Weights of a small GPT-style language model, trained from scratch on English Wikipedia.
Size: 9 layers, 7 heads of 64, MLP 448 SwiGLU, vocabulary 2929, 15.3M parameters.
Architecture: RMSNorm before each block, rotary positions.
MLP neurons of a small language model. Each row is named by its layer, matrix (gate and up: input weights; down: output weights) and neuron, and shows model dimensions 64-191. Each number is 128 + 32 x the weight over its row's rms, rounded and kept within 0 to 255. Numbers have three digits each. A neuron's up and down rows have the sign that makes its largest values positive.
After each neuron's rows, "fires on" lists the tokens most often at its 100 highest values on Wikipedia text that the model never trained on. A number after a token or word is its count.

L2.gate264:148137082115136192056165102114148181117067108100167135177070120120156145158146101123113110185101153141115060066128042143123086161144108142110104121121094112172139139165124196113078108119084148149116090192083187106123089090124069103081144075144134151137121167104097076104132083112142095142136178136146177094143114119155149120062137139198127062177118139085076123157157134127101072109126
L2.up264:142148193171136141155080125129101124107132141192117166082091162151152095085138117117186094131128116149078118044073120137161168168122160161140170136086082176135137112145129133167127134129118067135103122177136123122117125217113078121179122076125108078113102150101081180125134107109162088125146138091078134132095060127123154138099161216128145157165111152048111133171087120147116139104157
L2.down264:122092125146103085133100138110149092132155124131081093103179086134144121110092157113142143106161135107161141164160132108104131102137136135109121168144148152120133134119129109148109067144145114116147118060135096135126172150133144115136165206121121134127114096220164140148110143073111194140114081129113104151109161157127148118152108129103205150074168089147169175102136202069117138167083
fires on: "are" 22, "le" 16, " sit" 7, "ham" 4, "thlet" 4, "unn" 4

L3.gate322:153065099129127096143130159084169109128088084133147105131149083121094144152128142195097071159134186151200147135102092114103119104171155071148097106085124073101193107151153115098148169073187209119150108110064095153120061155145139138123101126195149117125120132104123091115151096155128165152182121131113147155126186108143150048101122157127154152168124110134176110139072153127160085145164
L3.up322:083135094144139117117120121088132097160098125099181089143134102137179176150133048085075166095194153073136107162181178181118174148091152129205118157181164135135155155132125138081149135169137125060148154158043142161157137172102156163129141148133125113142194121098144116091144052116150107148131175139136103125138198103131144134130165103167094100123190113179142128071115145108135136060098
L3.down322:132156153053085134145126114129130185157143139166084130150176085114081138130144122135141092124111062158167117121140104113148180135137083163139050088136178139084110082130162077142113123154134121163046107081141079116130091149178134053104141123136187147115131071132096145120168104155116158140137148207139106153175119134132085104148111165081200159063079120118090135137114108155145155142124
fires on: "-" 36, " October" 10, " June" 8, " January" 6, " September" 5, "s" 5

L3.gate158:141149143129098170100172150138099077136123081193201096132086124130101062086126145121198171141115095159152144108133100133141136177100114148166067093093135150120122138164158144094155153128091193101138121115175127130118142164152148132069103127136060136104117101163156117204128095120122161088121103138159126093120179107255098072081157123126136105149112086125170139182113106120082121134141
L3.up158:148131119139153130180153088097164139130096131101158094135185098072114177153123126133149120162126079096159080124156100082182136110144137151154131170197175178184113048178103115076154151102151128087140105057086158159069162122139146152100141161117155156152104085149158168112104142103177115120085175178093072128167176127108120117130109169080142123072114107151112142132128095102098141070157
L3.down158:130076067096080109083125141182142094115128113155154178103123129053079134111142129106105170086175144144173132147148087116186103097139168117121168128133134114078119098141143109104148121128121145104154167100111133166121130144157118139106158127102171155148062087158171138130138125141123143144125122184057123125139135100096104127151075177098189116048086159169196066141127047108159112102103
fires on: "-" 100

L2.gate188:100103139093105165143120141099103149136159096066125041130128103119104085191117125118077174167129147200100138143168098153116159162134081165123155129062100050117148123181142081108162142156072100153131160123068129112114112153177129167131083128138094121136120154074103109148131159091076110156190091117101159184112147178131161164113128100152107124139135115112111147141142121201163071143140
L2.up188:168162133164126099150169114097124119092151142202111049118150077131165151104149097208164122147141139091141135195122133112137063102138131097120135107099107125072134142104135144103109121141105130107103092169108116126127124141139105198024159127157174073071181073100118120107087135116136153145085172105168165132027102141126180098110146098120160105098108111100148198154212130145113104151137
L2.down188:095094137104108098107123141077134129181115098069137150132114156136128093179109114070125118104074126228104144134117149145129161131114151130145151161123111099155146139189118100108163123093112130133138173127150137125096142164139128139175117162126112120156089170066138097168096131114111099103179103098113112168218138081131092166193085081108120159166126111147131139123062149117183084109108
fires on: "als" 23, "osition" 9, "ference" 9, " place" 9, "ification" 8, "ents" 5

L3.gate415:180099054043112150124142147095110080168125125221107180139116079190159127144104094101063118157105108051152157092143161089121136114165135130096126125044137078119145091132120121120081137144090140103108106123203149113171170121094121162171106135109151131156158128143102185113123097120081107163103129096164144164082174130092070113118109097133118135111118136170101158114074159133107180091116
L3.up415:102111112087109129058113120124140102080107060154121151138073110167177166219103115104135138148086146134126101108106160139140088093134146086112155178143126149151092146158139146115042151049129116142065167141101114117118111121104134170148103100113161176132075203085112135044143105143082110142152102092118156132131124144123094107139115099134170151108112094120081148105120204157105091093128
L3.down415:110127150171130158116131122125180141108127113076152038107131203127110140162162168139152147127131173187130097149120127149139136141119137176137151125168099159149112174165152131076169114114135059178138155117101107118128088104128100154141142056195124124131093195097100060131130131138156172129180120136175107115123084114203165086126144131114125151124147094116123128138181217161156060144176
fires on: "s" 40, "'" 20, " military" 10, "ak" 4, "ed" 4

L2.gate7:119111119123122124125115193129174117150146126134111083110139182156086110158116074101104146115120105162174157123128180153137065163107134097141134111129088083052154139156132143118097065136067161127160184186084095170114129126090101187146149098135125140228162143156121091101097074128042114158139097142170120173156162135083161130107119095150144176095144140146156094000143141131174127086152
L2.up7:106109068150127163112145172100167149114154146130114149122140125122140196156121157081142159125142137161122136123108138064151203099111139082099082128158135090162204147137093135102173113135155177169165095090073117155109139118175138097153118111092105199120108144074119122095104130149061180183128086121136082156136188157147148096126114136138146158144111175207132139112126114127114152141118
L2.down7:127122136196099086095107093108105178161138102166093117128128096114188196157102158181138124145088141127131032130080134144161127120089086114138131124138155130135216105132127121122167134130123124135102108094076088124111110157186077097147168159107170119096144167090121144108108176067181163107174200129112084184167140071148121125167134176140131174122102152117106103134166168157085100128090
fires on: "ations" 12, "ies" 12, "ion" 12, "ection" 10, "ions" 8, "ances" 7

L3.gate45:144086166154165157119115095153098157098119131113137201126091161169119116121080101054101154138137150129126124089083131149103107125103126096158120116104140120146131125112119100135152173157110104183064135154135097076073120222102052055135093109075103103088130173094157207164144179113083072174092088099179109108119127064116105199149117082172206125155066143089174128101152136112058091108108
L3.up45:113126118125166107105165115179107135099119124191141181141107189181129089114096065128163140169131166104106111057114181085120123131128109138147177110088136080095120119115110094097126129100131141127147142125162122102130198168094101147064074133128128126213107153116114031189113156134133154152155053082173132175171121135138088163139125104092159169148154141106158105068139158148071109112107
L3.down45:166139119123092147135097119041145078151117109142130070091100096103181147163145224113089095076118102147085102156084132137132121109194140098128083159120129158129216154103164132153113129100102104121122096135096155126098087053150135104178135141162115165086172109121101177088139105136106115141108206189067154102121112122125122073110155171117009086154136138158074186164118147123157136089158
fires on: "es" 36, "1" 21, "6" 8, "ella" 8, "04" 4

L3.gate320:144151151110131134152117137125138129139121148131137074197151099169106125155162184090130088093207174075158145137130076095088163183146093140106090131145134115096149152077179146106150151147111149113119118070104123143147189140075158074109160150126200129164102130124147085126140162132177115111079111113188116204122136102160119129099179150111174172137148164159129108060158103086154188185144
L3.up320:144174108179164106168148131143168184027126151133119147121120153137129114104138127181152120123060160114121130145128088082068103098137142117127160096080053171113123168147160085123131116150132111044137102136154154103108142125138080098150118116097127138141145147107161100103096120104110135119103100140129106143128093116128095087113130156128160158115105077130146226171153125176105134167144
L3.down320:127175060125113142122099130236175148108096169144143133063118088096158155118153102146115117197120084159121109087116059158083142085127114048140102148127155145072058136089065156053171135193131173109088161163171188074124136103137174100057111115186094132093125139189174139121162085143111143165136090093104145129182139076108077090133106151116112110192095142088158083194069075138133206119121
fires on: "'" 11, "ing" 11, "ers" 10, "th" 8, "ian" 6, "'s" 5

L3.gate396:121093224134114103133092143146141139124154110203138133138166140118124100138120195129133121144074131118084155165112087191151167117167117189168142121084101165119112166149155139182130107156090138148121124175147126130131066138170065165122121160090129114158117163087168141096154131103111093120140083083145132118162112126175205133139152169121068105128165147109156095181118140163139119144138
L3.up396:121050141170123107087113097043166086173149147118108163143140114118153176170114129143141167156134194101122120112102122190175109139086146104119184171133140138165204144107167110146119166115126133110067099118121131105161119152100142098092154156126151136118114176173152167161129150122155144116157160118121127183092092109127153112160072086214151126126147070093138107084188160100102110104107
L3.down396:115105105110160166197122106145154077097167152119125099134085129089109109108164073113070108134170115149129089114136128162111110093170135089137105123152123139123104123142078148073111062148157133099168119097195121094115149144138153077173109123140145162076100099187144075185108102191131164091051111163094128085157134150162064150121184143094128168107127158178121084089121106085119156154166
fires on: "G" 19, ":" 13, "og" 9, "T" 8, "or" 6

L2.gate100:142170057176165149086154157142139116130078139178156105192198113126091146104082184107119154054152083093131104132137101117059138126084161117181106105111127176148147118095091070147121124177141155135110078121138100071077190135126171103131129133158110120074147097129175156093163123152103150085161114238115113143098161059156127107185144173152119078112098136129121123160109058105068149148174
L2.up100:090105128116114136053127154142138127143113084159159159170144146142142134126087146109115143092079065113065137154130097110122126158086184165218156159132143159117116160103105135102178113119125181166130121121129113138085143137141186078136120122170118141132114084112180160116179112216104166096152093170117122179103147122101133153183058152156158143129086130172119071175070157077100143170174
L2.down100:129055178087098101105102172122118147125161125145121139136161108169177121129102138130091105138112168145123141171162128134220147075125164187137127186136111107128131181106112170139094148130146116118135178147133135198118144138121149103174150138116140117175098148081067110152123139163122176119117089115110126140179145169073091163172077103130181117140153153154143147124106241127124128079146
fires on: " |" 32, "-" 22, "ed" 11, "ers" 4, " Ph" 4

L2.gate405:144186140132133168170113116143146122100138153062151191124113191122119124155106142134144058139071185124141048156162058134109098137159113113091168133158132152141072125102180070090116161140127136112109102170095103086131138073057096095106120228129111130111156143086103118127121114105124139125111091047154132099119102163232106101121095171099172161136105110123127179171142104116093149157115
L2.up405:096145078107125128111118150139111149028087087110129103089134071103167149147142124134165104158137136134123149116101139114126065110113124148046101111121164115133135091114135175189140146129126168095115079104137157087145142123109161105166094134149157093119130062128139162166053148083221165151092094123143124106116098096065124104111189091137138154129094127167144188158107121180083152097132
L2.down405:116111122134067150135144107088112135209163123195122165116124073184079129076167146125113135136136147105145142114106165077141157147113144105220067130091066135065125169125110150124129109149139171176136179127114148120157137106159097148143111064089087124121145114115113105144146126152111168150147215188124166108134130120122130124142192191118095140162200101142131064088160071079152120148153
fires on: "ased" 19, " single" 15, "it" 7, " conc" 6, "ard" 5

L2.gate118:159085153135181151069141128131091111170151132110150148112112118104087097141079132113078153103118112154090139136144126099146114127113113181086112104135129111108132147125114088105098111137159103175151100123089130158105153158119126166154147159152171125109154177109089098093148070097130124147134135151118071115129162130104144140126069121107143165151134127110139078098167122088076140122252
L2.up118:106139174153177141116155164186111135113120173126223168059106113140128126128146138141147137100141121103113175076100073145102080103110170110083151141210135106162130142114117137125137091083118109140131143185194172086087126150139166175176149091145076132050152140117111161159082114150132150096096153133170115100111120144097092178107057220135105135158135010069146095131137136095110119146135
L2.down118:124168139103135089176140163180122131075142143126172144089162167142142104124157101119187134120098147104142175152118088180054133094177182130109133160132145135150136149060138124160188084094148110101155144150215149056158135123111145104138145110116089149075156118152133207189045129163060143144119130105120114129088112148116052102099141162162070081144108083075118157183087134134179109138096
fires on: "all" 31, "et" 15, " 3" 7, " h" 6, " am" 5, "ord" 5

L2.gate325:158157134140158119182129142120150218120151063158176099115114140090118167119189144101122142135184171149220219126143125155174124079170119166203091127142142095152190115106131143088156117107076117166138104127116135125121142102151117180141123077118195070146151084148129110162118113104146176107130147144133092121102188204133112081162140206119114124062153154118151150113202120143139107162115
L2.up325:108123125116094100151070100127147168085111123157111134094124107124144148203100115176168172162094135089113125161097123130128129174136156127154135153169134136129147115111133164181187174075100106173102119086142103119098122157150105126135109076134145146173071112155136108137135160130185137132119126097105126131098130161106139088168089199138126121127135102145213146097157210119151095129137
L2.down325:117098100109113103054122126146136034113121169114109174154128101190127100129055106177132137108067094078069036133124130113087111142105116099047170138135112200088068147143119128157131110180133091083138153108142110145156138116089126070138121184115053194130102183132114126090152161149132089136111079093114143153136062045118167163095105062143158156188126104150123120159066093107106095076147
fires on: " album" 13, " medal" 11, " second" 11, "ollow" 9, "[" 8

L2.gate364:143135119166130135167161109155097106155137158206134098096118111065089050087129165083128169126160086149152101115197066103097117112143132164161106133042141108143115124138134146131093065193105155126101080115116160100141124155109119094066170117110131144095152110134159178138070120109139126120126155187138121130119109112156102120147157144093094110120098141116034202211094109168137140173137
L2.up364:090098200188116131099141188119145118150130225122146161114170153117137123144168130130140105149135120161109148100142157153130108099121097139105133145139129112183105132037142133089116169153154120177140130072146085139198154181130120140178114142159121156151180083161099155132127131151123171139134072078159132132118138138100159136119148192172066150134134172093067152163149137146088117078148
L2.down364:205127095104074135167162113102121139098132125157105192183122107137167132097144125054181061060142105110144112111141140095121116134112166092124115163173153155153145161177172122142101194116141107129090140122104166125143148188150096148118109174123132126113156121109130127105176120146103125171112140126115132181141127139091125098149181151107078124130115140108092186145125096141128159150179
fires on: " C" 37, "le" 14, "th" 10, " f" 7, "ation" 6, " c" 6

L3.gate395:165126144126168109102086155120106157141057134114131127207112093158101169107131151072107128135106157159098082128120122132189077128151083127121124198143131147116072136130155108126131066126128102127117096125172084147049102073128143121100126090124129148086139161188067083138105082120182068108186086059152187106082109138162090138040134143178205132103127111176168152176105149077108155113100
L3.up395:122112078156112163137126136123119121062173140101134108164091149136122136203100127089111152164128100123134069076178141061132084115150126108107145119133060126102118137112161175126164130160153121090093155124134146160125165082113033108104173098138120164116121198152088098109101147115091112116164126140171116180197105149130146176161093069151190180167136098118126125085155132095083104110108
L3.down395:149148095188162169089122115128169160139127145173130087152162153146150127157116144128149093111081156117156117091085123170129213162141104203123105105150208117136138109160120114155179120129115066173183156125132146142173139147112126126159134149197101102141141064128169111132126166182089149130139120171143093128121122093162145122069109154099111143143127122139122124136119177158178160196190
fires on: "'" 38, "ed" 30, "ved" 5, "ly" 4

L2.gate302:178214177152136056097156139147168090138077137148131132155141136151138161061078132113114139164137176134175182181134110128118176069154124108124105161068073195073088105181085098089126138186135095098139139143107172160148145152095146161186133140089069113118129145116085140112161171140084216117161119151152111131117192092139141073111099111161162073153152137141133089127071124151149118142118
L2.up302:104139180118166122148109134078174146134088118157154126128111137134176117122031126116129143178101133145153134128116140162099145124152151093119154150128107113119175157197103104168115116194118145123107128168097100138208151159151164095146109162126091112114119146156179182144115119134116181161102130073143171161125134079118137092166101091133215089092101138162137155072145113148049126062135
L2.down302:132142176053127119106122145069141118104128149134162148073130132112162077151116105068095130133104097202124102087117138120119141163076180147088195137148105083173121178230105102158110154131157118122132116133140073168178135112180111123160170141078159178174113137170126174139143100142121176135079145099105186157150146086143142105128135102104100117056112098132096099115130104140073171109182
fires on: " F" 41, " I" 24, " G" 12, " K" 4

L2.gate228:087111184125143098075105066159152104162166176178195169180133147121160171067077123122068157118083168117131108120171168137111138115097100110181133137124179166168141089172094131157121086137134152148132074094136141146162106087078214144132181146103104168122128149101118174104165108157132168130157134151102110054085196091132157150152169181094122122130106130154131128116078104114149135127160
L2.up228:091154125145156093113103094175139099137206147148111114137136147098091214107084112101130157079125149111118147130161128152130088118095126139138151145173137084120109122139188144131097147113121129136086128089137131093136158093121179154094147148088116146136162166132140117113168115080112113177170138151066082062080229135085154155120096114119196159141091089129133096163141123049156092173132
L2.down228:179147076094102131101145169127117134076095157135099088118147205169077152129118093133154141117097110093157181120147103103128061067067116099074114170163098085053128115046188161093067188111154157095096165120120163156162131202168131127134128135113187123136142114103139107124103151090123069156154139150136128162115147210083118121099097113140176130155111097034145116162152227101155139110091
fires on: "-" 24, "il" 12, "id" 8, " Ph" 6, "in" 5, "i" 5

L2.gate445:121164141169168066066060124122149141096098137170093171153089153161159166081147104146133062105169111051115109114079132051127145103111130117145159148137141160144129133163115181115114163119164087095137130183118135193166159124177108141107114172118108167066153061149108095161088125168148134095111184112157128104085131144121127134174133123067163133136174108152095146137190168083116091124167
L2.up445:121097132150061140109136114152083116087102128157130145141071130161111059163075132158138202099117079130114121120129095161228140150121095106100094148134160111173208164120090172203175084143114142140141103172162142068136102090143104116106121143118092129129041147091119150131142133110164124132093168094135154084121094133141145132154114118129194139146094128115062140174096092163112125168096
L2.down445:124128210121122147184132092129109142119143042123146045096172084134115093137169148131140164163135106141139146201152116213111121141179174173148078094132107105150115129097129117132105140117148092172091090115109118066104108121107201123156132114142191068179070130126189130162160138151166135114153098178120121162153129105088137106100109074148147104042060159146159122124071079135143178105111
fires on: "ational" 21, " France" 15, " Championship" 10, " Class" 5, " Germany" 4

L3.gate50:145154095122180129165143114142152109104093144151127036158153105121102099101099122153148178124133093131098176143131147141097083181133144133085118124120113090136126123123129133110136057123029104158109105097147123117072153138149156107095144162110227095137130106123116112128105119087176134139093118122142145097144128126101106091181129141112105085102123146150123165146168126082138134109149
L3.up50:118108077122121123133079088095142184144117126154176103168106108129129109135128143110148119087110100134145133145147161138134084128106167091107111142210173129141161137129138116146133110071155100183126120141093109070158166100149168092125153142113205133165117106177128158158166192145130167097092088114118078150101144139125154141172165111120146141119167144126123103155110113105086172147142
L3.down50:150150184137123113124168111135099094140201159144111198102147118116129122134154088117100142136183154127084097072165128059131198067101108139125164149164107154136106106145065121101164105168152126098146172127146174177188128128100080169121087096126086190110131147161103058112068125145055119139197187119151154122138096140083136096072126100099226145126104157089128116100103141116188067080082
fires on: " In" 17, "ison" 12, "air" 9, "-" 8, "f" 8, "In" 7

L3.gate146:102126102130159172159166184134046112140097111142105169082141120163120114135127112144148100076195126124149122160098104142100091128146162164141135091125086118158061143160137142127143164192086116129145129126188158114200042160119141124160131154123119096162149132139148141158158158155180163113119192109130095107140144126109114152128140146155126094131161135185128110175131105118159134161136
L3.up146:108196069106130180145104062147122150122097119151105158126114156118111148086159083140132130108141139154100138102095057126147118148134130088154172100146116143112142119126140136153148130114098143087100132111119152107185103128137098047115067141063171153177153154157146094111103115053119121134087130095134114117159119076124120035116123145137200171129098165127114208149124093097134128155140
L3.down146:155117121138153061067161207144106146169129118111089114147122154108169173145203155112158122147170091143191141138168129048108130098112131122099115144129128123102119176161084131113185136128132172107148129145099124152139088125104108130155169112184094122127121104108098113168179164216115130117118125158142133111105130095090130179180088118137062102111173082175113068133062092132123116087112
fires on: "L" 13, "ol" 11, " P" 8, " K" 8, " L" 7, "orn" 7

L3.gate252:157145120130099116129096148070170171094122089150199131138161156057156099193088110074142154093072083130127135116144168144100123140108143142136168118130114082114119135128103123126106129131104108152071161128147109104049143117071094081103119128076167131174119177093124137102116102138077119150129085113143161116159064125182097070134123109084152170130120059090095147128128157125073129144134
L3.up252:165122116109127113139123105143102142119156080148174200158104110134144125118149170180110053133091155133154139095058116084130099151142106143145118134166152162180155128134153117145088125074107121146119162114136159130141134129146159089134129147165147122189085147150135196185184092180145102103115115114112139092144142109137187111143133188102146160140113171134114117124122149153104116102118
L3.down252:117086178158127175182142181125113112121132174108047077071100092133084160149190116158158179106167128125102114154177183144144173078120149138098128080079091135167136101079191058094148157136130163110116107144124119157116117146119087190106148123145123145089135109146136076093089144114103091147158224151122145105138151147116094176134129083170088098142160095087126137155123135140140136151107
fires on: "7" 25, "2" 16, "1" 15, "20" 6, "6" 5, "&" 5

L2.gate420:120150090086175108097135106176166100093114157091153127123187146120123135024094128109122149155126136099141089159168111132066119138114137129083086078130135184080102140124099150078097146129132149035130121123124145117172171113095092126133100116120155133085152137092144093163132133120086157086109098100089098100133168110148162151077160127122133170118165140115080122093128092159116145142171
L2.up420:122136130107098143102109124152151173099093095090133140094076108127116155116120081152198167192091115104087136112129128084115128177129154109154136118162105163142094152072160204087103175117105130062137080099117138083178142116175070111162062105112136193120119128115155123173082110138144163104131072131092132126098122168135119154114109116116138145168113122134124147118117119139147105184139
L2.down420:110103136152142107123121153067078184165132100140103144142094118101074098242115123113106107065119108123111194126077137129195194124152163114144153155116108074194161128095120117180217178142138148202158156097119109137127082127166144162169127093132122171168112106171075130152106120123146081154155165159132160172117080155132108161165116114078132142089073151141122158113151112103101117131133
fires on: "er" 18, ":" 17, "th" 15, "ate" 6, "adu" 4

L3.gate109:136167108078113175109074193094158152101119154134124112130107116117125178137125122087130139135121127064141124110140130128125130102165115134146169095157059127094099081144125138123155171151110117123204162091070097160149233104134168176125112124132086183154175115068139143137120118115131115129195102157130100169159098181151115120111120073157205180155123077152117132069109157122148182151090
L3.up109:135149074121111130102148161115140144113073079151074086132120117200135149173116161216102143105129186153153102137205174051145141168140169086138146151110127115044057193128083138165114113119112151129149144129079140101128157139155140113170159095132122158077127098153122143059167146139108111133145101188147088171095158113156146113084113092125124197123140134184133118186126125065104120147134
L3.down109:091110147110215111149135133084076175080152160082161172131133224056123118087149146073153158154174107087112097124145139205125116161124118189138125108109132121182188110168141121083110138153131104176084089120125123153131116132136145118055116127129166062172061122124154130152101123120127205128132183070109188099122105107098124131138156134094181141109075126046128147101123139166132126108139
fires on: "ist" 13, "ities" 11, "ies" 10, "aged" 9, "ion" 8, " in" 7

L3.gate358:127125162113113150098151191134166122155116140188159081144070203122111153088115082074101149148127121120125100119137163114102138167137113122138115154142081142098079134105147104050140145153121144145137141092075104176172091153118131220088114082073095147163157123106079069094142129133103195120130130101105119126097145126147160088075168182152100094114122152167147082049149150129200104161172
L3.up358:151149139090163076094103144098107116140041145150138094123100138144086127152069141152067092137166143126148107109123137160081101162149123105168166140123148075096157143159112066085158138089129116179118139114089139211139124137128110197138135072153084150086176116134144122132184154135060104131144101126120177102119111152128191095109138142143145120098142137189197085082095155092118112175137
L3.down358:147125083157099099127153098102135145149096173139103134096165126120110142120091150137162125144053178164125146089153131173184119160094155105112175135114120127102113150166159097117124120094172127030141152170193160139145178163130129060184148138115162165122089154121169125142072073109104073166102121148194103081152139126134062072141164085137167152150143108066128169119134241104072119147119
fires on: "om" 37, " are" 13, "ters" 9, "i" 6, "al" 4

L3.gate108:143099116192120085146181182112099135160098071166146149091127104191160183099151138069130139103164111094144129123135111054139142137090092100106099180189123165127151100144118133121107142135116096121156155139039205169163118161150153123193163088139114114109126152116138123095115107122151133096098129084127123129154140094120131137134060106170166187150166157152058118082129088136070117089079
L3.up108:160095138193075105104110097154152122128141114127110162091135145161191092148123149123145145131135128102103125139139109086167065137110151104151130180178104145123152079115126191166102147100129133118140174127092161090110164137170124139174104115085086162170070204091137133079147115091083196064132083134071129116178102149145151122109118108173191156126152081165102093120077165153114111130094
L3.down108:115124199104201148089097105219170138084152093106096104149154167100092102155115123127100103128081152128157145155173161136128038185147150187125163096131149148140069131076114160137141130051126166147106108150182070113095146074109121120121089180125107090140102131176145164144165129159104138106163120190158134130124137147140133091074133120172123131144092106120197128204149104148134132138170
fires on: "az" 14, "se" 9, "ow" 8, "ek" 7, "uk" 6, "ough" 6

L2.gate387:131163159161125073146109129137145095191132121229145111130147152127148156136147116157115079158120162103159089159167116151063150094108123157152123147159110217120131055138131102121156139171102092168135132111110168145098141168165134169135123150128154124103169125102162193187165139167151150074144098161128132127111134119202168068126071122093156091152157127141175149134132150120150127118165
L2.up387:140171171140094135140120128146171110135121194188125091124143154165138166133084143135155084166142158109147081183143080151139162104154131130188167107087102190096119067182162133163121112140106133133145136123098199081054148158172153165094109116098107165101158149110087174076136155142113097121156172120132113124116161145161144052150082132133150102172145076159165140160116141157114123118140
L2.down387:125084134108103132133162120172178183140128133101107166141138124075121112142145108131127157091152180157073167115165073089130117090119095048099148163133098122182091136133083127121164161170070113103105126114101074116161129042132171149117113117112159159134117121120111112130111088095056150112148124211120076142074116165084110110150157139053184116075109118126100101105194113131080166160118
fires on: " V" 16, " F" 15, "V" 14, "t" 7, "ag" 6, " G" 6

L2.gate447:120175109057056143179161125101083105121080104175139138159115116100105111112120096067105125163104182173107141162115103150097085062087100152095113107113091173139074164149143096158156102132175108145119141104136171106200096168084130089136134192099076053087150132077126149209152142098111131086131157109164110125137115188140118186084133142059116138140151106146117154171056127150093129161165
L2.up447:111102121139100137180161212088057142097105097177151111128110109123134083156128158113144117128105152210109097204148134106147080128137137173154131115147119156168087153185150149143170113119069136169164111060103172065101112124208094114161125134096138137137091109109128166167122156104174122129144109135151150130083025183141148189120136114089101065171128091162138189161127152140107112147160
L2.down447:106080123126139136130132114158125150121103071160123148125090150166103160167114182137153098055114118062139109094159133163191145141112145147154074141122159143156179142087124099139114153141087161131149130144099144222120146091229118176130129067176141123132111133193139126096079097172151090124114127143132163120093147042117121083135101127081097157130136099127139156073157076122111197083126
fires on: " |" 36, " single" 10, " conc" 5, " show" 4, " release" 4

L3.gate384:107109177122118116120113083172091101148094170114088128136121107097175094098155160069130115186142119142144156162113144172125136104103150168105086140074145159205164176137135099175166103162175112143093028162193100086123092101081101084160133166103144119066129105115089112157145131119135166137083134138164133097071149088127127091102145140042104085129088135165106143130151080193072126124153
L3.up384:119111096156126106114122180156175150098151213127141128125111131132139124150123166171132161182089149118143132073132132086109089124113141146054095112130113107160086150129114132092172133153093150080089090102168094158163074116117118155099115149142075141114131118099131176150151116190077152122087117078090174155131095124121090180173051154145123107147087150135090095107165130161099095163138
L3.down384:121192185128124205111178116126080137094163119128148162120182141145122067118152140149148152100147142150143146119143124069154129074085108104108121119135162091163090182098090134108113155166125037177086131058088101084173130210138131137128159132155106172104125121112164093078134112091164159174150118104074120086151168183093100142135126124100122137101140168138099097121119133132103171138143
fires on: "y" 55, "I" 18, "h" 7, "i" 4

L2.gate357:191093084113160133129094122134100186151142112106067120080095131096130116084129118163144122135133165096156112092110157091121185108145080059063158090100150080099129136127112132086130143092117128094146055127139112139166157124135086101134144200114121125109094127129116082170064167076116148167120156123134129145152139117180069125120143136127096110163169140132131206086173114136173135131135
L2.up357:137199152094187106105165132164131243130168141155128141116178107136111161068098136098148115167178131129175117110127180177105184150146162084109159094133078140116104115070131164154197158057128089121085076124113143121149154060115178116180151107169126196086120141140158094149119101119127150129155111119137164136115172151078090169122150131088120131172091121108093085105198151142151143150094
L2.down357:120156187185049145094160150163183080100147091156131150178190153138183158122165078111105128072113115185126164183174149180109112169069153108159103128139103181099129080104131120153145153093142161093114154163106126103119116114201159178090157094159168168105162095122139153162162133106108193170129093164143136162091173145048110152157182132083141145048137120124085092105193180145100103078084
fires on: "ian" 24, "ion" 12, " for" 9, "ri" 5, " N" 5

L3.gate262:179169095133116190139111124163103102147178144145030116157161159157100130109109157077147151069136139088155158100148157087160134204114128127157092097159101110203094084134100079133102056139122132103176138122193100114174130127151111077098137160161093143147105101137152116099092134137111107054180085096137084087159106124157131166149096092109155124115155180150165155090092150096085158106139
L3.up262:149120106148097087172125080169142085147103108095073108107100148177150111150122116149200187110138104124123174097128095153167152152128091104151119131150127148148098197071146140219140093127110110148114172088201094127145110168208118111138114064149078208103071133133194146096067100187117130115123128066136092069145088162081165145162094120104136120120143096127141127150078174120093149125108
L3.down262:106070124121127029113158146160132057139100073065223095081115088114179153078118113135133113112157067151112117145162030169137112164146129135193081185133160139107124148078156155166159165136105114146079164159122161118110120128120144139205101069138136133097120118154124140126107131182148116138132148160126128156142165144028188088106082147163130130133133082099137147180117058133180058158159
fires on: " |" 24, "ress" 11, "ov" 11, "on" 8, "yn" 6, "-" 5

L3.gate194:113037119132120091082135147119119163147190112115118098104162154100159116206131092112089142086116107110088116122122134135133110179133067163140169144083133097110118134092122142135111151125084136144140154142079061110137129090133120088147107096119074138097111095036131057123137092133133140139131115156160138151129090139122095160170149121091154115112131114122165161091149138141116141097100
L3.up194:161081130100197153095155147088167047142196118235152120153168065094153231116162160161111068109130079131128114074107173112146143119130134135133138129110142160105086127162126090128147116116115113075170153056114076076060134104154080098114117126137101126144141106124139183099075114123131153135128125196117117149132054133109093154067162106190138186157177156084176138144157101164153183134079
L3.down194:080137149159069137168073131140121176171104065050127154148124175112094061147162070128141111141145152120105108211158072105095136146115150106191094125136126131126158143134154192110143171120103071205124080192152172162215142153107162130143169163150101120101116141160101114138146136156148132120151151109145101126117124154125191085155117097063125055157125117144051138124073099097097087140157
fires on: " place" 12, "ification" 11, "iv" 8, "ified" 8, "ied" 7, ":" 5

L2.gate217:221125140157113212086123168190071113100113103104087092201144169126097113160097108120139174042107112135137138103129164122071145162150107100166144171149132089153109167127173135133141146081135147073097150106162153112164094089138084190085132154188185141120184117199116112105111109143120132103108196132181089121108156101131109106181137042156124147090138161112171112115068113092126132104154
L2.up217:115105162146121163073105123152103154062094131122075117132106137154178149205124109140125177115123100150146085133095127096135153177170084102101182179115209072141146163112106150114153134056148117123159159151102144118103115122168120145106105095166143147156095147100125094072143199158135092157134128065143113122106114111134144081117101075113199182117123155128128130127118143157047090139136
L2.down217:075133128127156061129087132057153127138161123159143153071109133105115142077167139159119152225160096123126113165097142180151136141128165200101118101072183109100143158131090111107138112146150078159167108166084092147081157127129173111118083123133138126140071119074125106158138173132148150171149091078091139086130103102108151128055125168089156149114106130137100122135146250166086111138131
fires on: " education" 18, " chang" 11, " return" 9, " services" 8, " professional" 5, " Canadian" 5